{
  "head_dim": 128,
  "vocab_size": 4586,
  "activation": "swiglu",
  "qk_norm": true,
  "tie_embeddings": true,
  "parallel_block": false,
  "init": "uniform",
  "init_std_qkv": 0.04,
  "beta1": 0.9,
  "lr_head": 0.0104,
  "decay_fraction": 0.675,
  "decay_shape": "linear",
  "seq_len": 256,
  "doc_mask": false,
  "dataset": "wikipedia_en"
}
MLP neurons of a small language model. Each row is named by its layer, matrix (down: output weights) and neuron, and shows model dimensions 128-255. Each number is 128 + 24 x the weight over its row's rms, rounded and kept within 0 to 255. Numbers have three digits each. A neuron's up and down rows have the sign that makes its largest values positive.
After each neuron's rows, "fires before" lists the tokens most often just after its 100 highest values on Wikipedia text that the model never trained on.

L4.down456:134146111095113171169155121176127137108115139183089141134119129133101116157131128129094124102112119130129106117161132110087120119129139135124134170077103136129139147106199107138152101081145123142140147123115133117126107114104103091114113127156106147141133132128133143139130138154120125105119135116147115120154119109115148120144119255112118120131105115126109100141137116145152124160143
fires before: ", ", ". ", ".", "; "

L5.down688:097159133130107135167123110113128115109124111108106135098102134085119085081153117126120100137114145117155151111110118091120135133158112154134255137103122143142125111134149133126128165086146131144115130119120149126137142120119146137111116107091105152141107105130093142136131134104124141133139121120100167085117098135175142116135074060123123112117152084097157098116102141123137108121080
fires before: "\n", "\n\n"

L3.down635:180146130108138120151151150149149087116095120137130138137150151092130099171141158162120115128150110125128138157112102118142111164159146108130160137093128111135115180171128099164149120120148150134139103124112150161115120150119088150156124106099093154122112127138135113157126077095119111150110162120111100152139130148121139123113096230133172152135131109143136130144129079135090123117140
fires before: ", ", ". ", ".", "ence ", ": "

L10.down514:117113164168144104126144149140155150101091116118161134158182160099157100128133141161131116140107149093123105159095143108137148100078137105166121095111151139154116159128146115105170153180127139164120098153146100133160091099147109153125109142106149133148121142154122118195108100123154127116163149133119130108113140157138141096118170099081140132132134177149110101158082125102116093155082
fires before: "ed ", "ated ", "ing ", "ted ", "ate ", "ed"

L3.down95:121148139139148127136151150114083157143148079158121104135107093129144132096149117157142159100130148110112111147165136118198157217107146108152152161142135128087136111105129098107158143127104180179136126108168141110123154159143125103145134140094151126110131129108147145152119129125146143099129147120129078102149100108140115148110123245115134142148091140127125095142123126134134157121167
fires before: "(", "| ", "|", "in ", "and "

L2.down381:164145140128170138120114085191121131134108148100148103125167084143149134120102128164103103152102114144119148103176133140066155121138098129143221123139151110098113139115157095148140119124136127176107156118104101119096098093088091108108113152117112129143120143143086088125148130110149120107097151126123127114119096147103130108099143124174134126114149125128192116125138126130098148115136
fires before: ", ", "in ", ": ", ". ", "on ", "."

L3.down445:112140129147108109149116129097136140142150127157120134078104139144152113108132118157071139124146150130135132123128148115139130123143133121145182143166163109114153148145140097098109104115139128141109097122148130131089115159120150116150098123088158101141124166156129161148131131107097126110118118133109121160117092112146145106098115255126127131126137174106171128125140134090081150154159
fires before: "| ", "(", "was ", "and "

L5.down168:142137114096138146130158135129166130127130107146123059194105115141133131149135133103101143105143156061101104149157085114114135171138105077124127158123132122113126137127095153105156136112127075155162131115091164154123143134121127099146101150156137094114139128143100140136120082134140166134161102097122191105139161136156110112123164143122151165107146143126150157100135101145146116102100
fires before: "\n", "ent ", "- ", "\n\n", "ents "

L4.down595:118143111131108122108112120152130141189134107175115105134127120089117130158112139157111137101116125112130116109150079129143134125142107161143002109130122113112102130077159159155164119105148110128137183121067122129129106136123086156128144121146104148095122125113145104099113103137116125094089125167153165139106113146148101121078111182143133144155125138108159104129077147114151107095144
fires before: ", ", ". ", ".", "'", "ual "

L5.down129:126100136105180127172134129167142112126138138135115113131118127116081140129163120143097119114119119165087119127111144128121129114125114139150094139127127082090125155160172118155154144124155118129145121162105129103097098158151108105139139111163074163153093146156136112114095100144138149150127098173125157104164125098133114099124126186111113122114070151155160138099117160110140102109173
fires before: ", ", ": ", ". ", "==", "-"

L10.down94:138140088140138165102155120149092124137104130126112101119120095140126124123138136156090125127106119136154091099132128147093099110116123136135095122148120116171157115139097123115150132137171134104101129134142140153130135151113134124143143118145172113113096124107139115130069082129135130123122121118122123107104153127125127098151126057088159149090142096106107121097111153124138152130097
fires before: "s ", "are "

L4.down563:124132134106121151094136111134109123123091092146130142142134087059102104127112154138166149108126105157097147139137144180112155134121109128139173135111163126161127122120159137142147176110168134124126107123167154099116123141090130119138128100140139131138132105133148129134123167116116145148087163138112153123153189121159095113143135133157096086114089129132120099120096127190120187112132
fires before: "the ", "a ", "by ", "dr", "to ", "an "

L3.down133:102127134124133128100177090170122115150148105146125120128150141132150133123116092099133107144151103134114113118155077131118118121109103166148255135104113100132151111151121142147145174146107143172136122127120120119135122169119107108150129100145150144127123131107122124136100144141096162166137159133138079108125124163124138094144140241092175110155121136129106143132145122182138103135120
fires before: "by ", "in ", "to ", "as ", "the "

L4.down694:133137182182091131097113127096148147172155119140132124150166090117161118099104169112127167139147096101084111152111142125153106113122115123149176129115092139107097112147129119129138131136180099106116101131137137098112124150124127136119133175150105163125137160125113091169124178133144144123126136182103090135155165200151110105097148060103154141092104098089110116148121120157134111085095
fires before: "\n", "\n\n", ", ", "been "

L10.down425:118113135153138119125164126171156087144149066107125148122157085138150129092129161162146171099146119127094157097134137104084150133148150168131103120134108123163126100135138126154097153161096157135165127171190126107154145082103162091140120138095141149142165147102116125098081110114118116163121085136145138119114146118114145101126103070139141136144095153171141137120136175126170151120109
fires before: "s "

L7.down82:169136096131092111106143172143155077091082121114153122125120123124141112133127139121159167167100112127133145085093128118083151147150129129123090110149111129123163136098125153139113139098184155143139098115148142113137143143110116127115135127151152118159132139105094120096136130151123133138148109153120162118156113109158119162098132103164135150115121147121134101136139105172105141140140
fires before: "s ", "\n", "mon "

L2.down245:140163112115137158133185118102142125127142140101128095141114131136140134117129112130121123113103143110143118105130145102119130152117050107170194145133084108077134121123164136119116118119149137159179103136141133101102134149136086128136098128114101099068180072150150088038135148097156120113120133134117111133148139092127152111114133133110156155118144137104104148118131118117120127087161
fires before: "to ", "by ", "in ", "as ", "from "

L7.down418:091135128119111139131166147118110131147128107132144092127055088127145114144131120176148157081082114147115106134153124098155137119150122142150099132152165122134109131137140138136104148144145125129118152133141170165143107124087133126135150097088110091177129098107109121178171162206124100168145160095092131137141164174156157125160187121142147124131109084155139104115104182134109129161141
fires before: ", ", "ing ", ". ", "s ", "d"

L7.down123:165117124140142107100145133114115144112149086116130167187100151128130087105134142121103157137130126137122113114123130093108127102124112116143086134178100129119141149113116116108111153129156185132109125158124091091112089121102124109157138140119125124088115140137185132187114129120081109147174074152133148143144068140099133137148128087104124094160102100141100113115134104136148163141174
fires before: ". ", ", ", ".", "self"

L3.down456:156121116118165155126110103114144136163161130124144150112155097142110118155108157154091110140139138126150156119125145087149145127083129120140143125127119157148142131097132141150117118145128174114095110097125126132077072113134136138159102174177134126186143147183155132148171112098130129171159095092134165119122103142135109117136123093118106113138131136115080110141127149091065167081130
fires before: ", ", "s ", "s", "'", ".", ". "

L4.down224:136110179153160158094125119127157152133109127127112129168146082122135120070121134129114120155148131146101116139118154108129139135170118123121043128148125109102101173143126116127151163165130133107152100079117173141132156111102108109149158128140127142133133098086142119116079099107111111090157096130121137127141128108143148138176148194132139142125141076140165139102160145133087129121129
fires before: ", ", ". ", "-", "ial", "in"

L10.down159:116103129113138184142118124128128147184160111118136122120113126129103112154131119146090151097115127136084111078075127128106153108106088122166115135127099135148131181140149092163134133195171104181176147090134105098092158132098146153128123137124162173078115124151111107133106120124172108157161123143140102116161122119140178138136128115125159120097094143148144094127135113092161097149107
fires before: "- ", "s "

L7.down383:154140085122126162153173149138134157103157135151103116132130108084110126123130120158151123149110085114122112181154115110120138162117095174119210147142108109126110150135123095129125128109147113146120104119125132111126124121139094119113126079130093145133157129158143111135119105173168099093169138116127175122095142143150129132125161098126179102084110137161121144161085118107143116130073
fires before: "\n", "\n\n", "a "

L4.down274:137143142120140132102134113118136139099136079127125132110125123139121125142135167153102092112115107154095159148120107114096168107148102119091176101126145125098083111128100149126137085179127083143129146147119173122061163156101118130134126099110113129132119133119092102128144167150112142124129163091137129155120125107136130136135135098128149104131151099135135119084143087143131167078092
fires before: "\n", "\n\n", "ter", "; "

L5.down155:134156145166112113124114113141123133111128112139117133121122143129119118103147087111120168153115124112143112174109109123160101090139116148137255128163139133162096093174144110116151130098130131142121115118163154124122138126095122066133168094120126123125120136141145111149128122144131142140123160131131104125115167130096106115125181141166140126128129089125092122154124156126100113145109
fires before: "the ", "a ", "her ", "an "

L7.down197:120088150100102172113127106113112160135098085150117125159093133163129110124140123161162157146120107115119131115138091139118141174105131116157030119121180106121147132167146128176104137168131141083156101117059086110102131103091124167127126132106173097139127129140132183152133100171145108119132120139123119116136152100129164126111119167095133104149102097148096133162169110134121110103102
fires before: ", ", "ards ", ". ", "\n", "ers"

L2.down297:152084108125121152128134142183107142119156128178141147108121111092100140113130162123140114152155107151114147141139151164181145153137126101103149096142124115125119135176128115142127163125131152143132102154126155079147112094082082104137124134114125089114137131110126162139108128135106162124127152166138132146145139128084110161118129162121157147138125078125169108066123104130133126111143
fires before: "\n\n", ", ", "em"

L10.down72:132111132109083138147167185111159171133142155162122138134139103121116129126107117135138174113128111138142126141124135075125141107103125128139083123146100186102079094100121113123133153159143142163136157149106119125115125151086114119141145116149156138134124118136095154134137123113164158121147133152125152096097130151094116122145105115137151140063106158135147169115163136167118139177143
fires before: "0", "9", "3", "1", "8"

L5.down34:180109118143113150142109076114134195145136163099173143168119112130129146156152144154103162084134090141162135113132112118177145120127099112133099108123139137102119093146140104145148152131153133111105119138115119125111136119146118156132115163152139136134126132157124125182150118096119129164134104108147110110167129110127167097132154156116113136109114082124141133128133131184065102117115
fires before: ", ", ": ", ". ", "\n", "n ", "=="

L10.down184:100163154116146109158164131128147132134092118105133136127141126103070108085138135104147114124104189133076120130131142119101143115110143130107065127122146146108122111199130120118123144134131145128136156198135154086117116100127104142156124193125127124168109134116116152138145121117123130121188131098089102124114138110111114114136117121141129170114123127063121123145165138091130122142115
fires before: "ed ", "es ", "e ", "es", "ing "

L4.down508:108110091107136111111136103156164115142122107151135120106142121129130133138119171105123129148145097129141130142217141145126109114125137131141178131107154144150162086156109137143141101129173148130141141108163152152105147155099114142125093141117059116105130136089123119135072125137130092092141132114158144104144115139108121123110154212152095161055090127093105137093104180157079132119135
fires before: ", ", ". ", "ed ", "; ", "., "

L7.down610:127099139146132151126116177147102139078161127128145127129110130103114094098149149120152172116125180118109156139125121132113128133132132126120173138170119159106131150129128152172154140167145143123105122142114131111090144126146099134130118085175102104072173114098148103160130108125140172122163135139136176106138175150108104115177129186162134177135113098117123116053132124134129121095136
fires before: ", ", ": ", ". ", "'"

L10.down577:156151129071141093165117160085135179129135129156108112117138161106151113131133142146098141080095132139150134119110098107148132128114141109116123126142167157121150144142124145129134170149101084131122163144166156123116112073137131092157142162120126108124132165076134144154131108168096153157151131130133140155114157138125138105120122244120123140139100128107159123161123135104150115138152
fires before: "ed ", "ing ", "s ", ", ", "ing", "ment "

L7.down371:114175158094140122149091133160126152118086130109120107151104167085114081135127138140059117094127129133191121117134114130133140148112129138141140133141128115147140150124107103125159132121144142104145112134120140119101125114162117139111173145097104132113085155137121121161135152134131126136107146150097119120084145131126105105147132175103095092138124148150139132115153143134122078112149
fires before: "\n", ", ", ". ", ".", "-", ")"

L10.down649:120131140128147135120118137129136164170173115123163124157122119110141069105121148125124096130117136120124138124133154144154099152095129117126114123154134128157183146121167118132120105138116132151085113105136111126135128133121102141126146103180155121143142116086109138152150147108131103136117145127130138095126086149094114186123139134076115134138108100101142093135130116134139113163162
fires before: "==", ". ", ", ", ".", "; "

L3.down262:171149116139160141100165079135151133114109122104135163114123096140108139115117142155132172165148100153102146124127113114186117150119099122152128129133139122090118169104070119135095116125080088098130138115135084142130087127138090093164145112152111116153120140109117134157138072176168132151136108118108145101121160124140135127130144134127084145155130082104125151084073144140144162127106
fires before: ", ", ". ", ": ", "==", "."

L3.down269:131133112106138074137113140108102129117148143150109117169123140136109129125111102147128135110124120150117125124183179117124120126121101134126193131155135163100137127114159139119102120120111101114118128123176116112168121108144100119121107148120133152118101127111128113116131104120125136116125130132099107125080127123142130135134112255139100170153128128137115127166142107148108168159136
fires before: "| ", "(", "|", "in "

L4.down153:115112152136151102140160134145158172107118085170136144135133132096102135156154095136111106080113088118112147122085131121105091146139138122093139180106090128139095132104152101145133134141092125108143134071130097115142118138140134132114116083158121173124146120137124192094135142111133124154101117142153170087149127098125134108097155208134131150134108098127145157132119141149166087135136
fires before: ". ", ", ", ": ", ".", "e", "\" "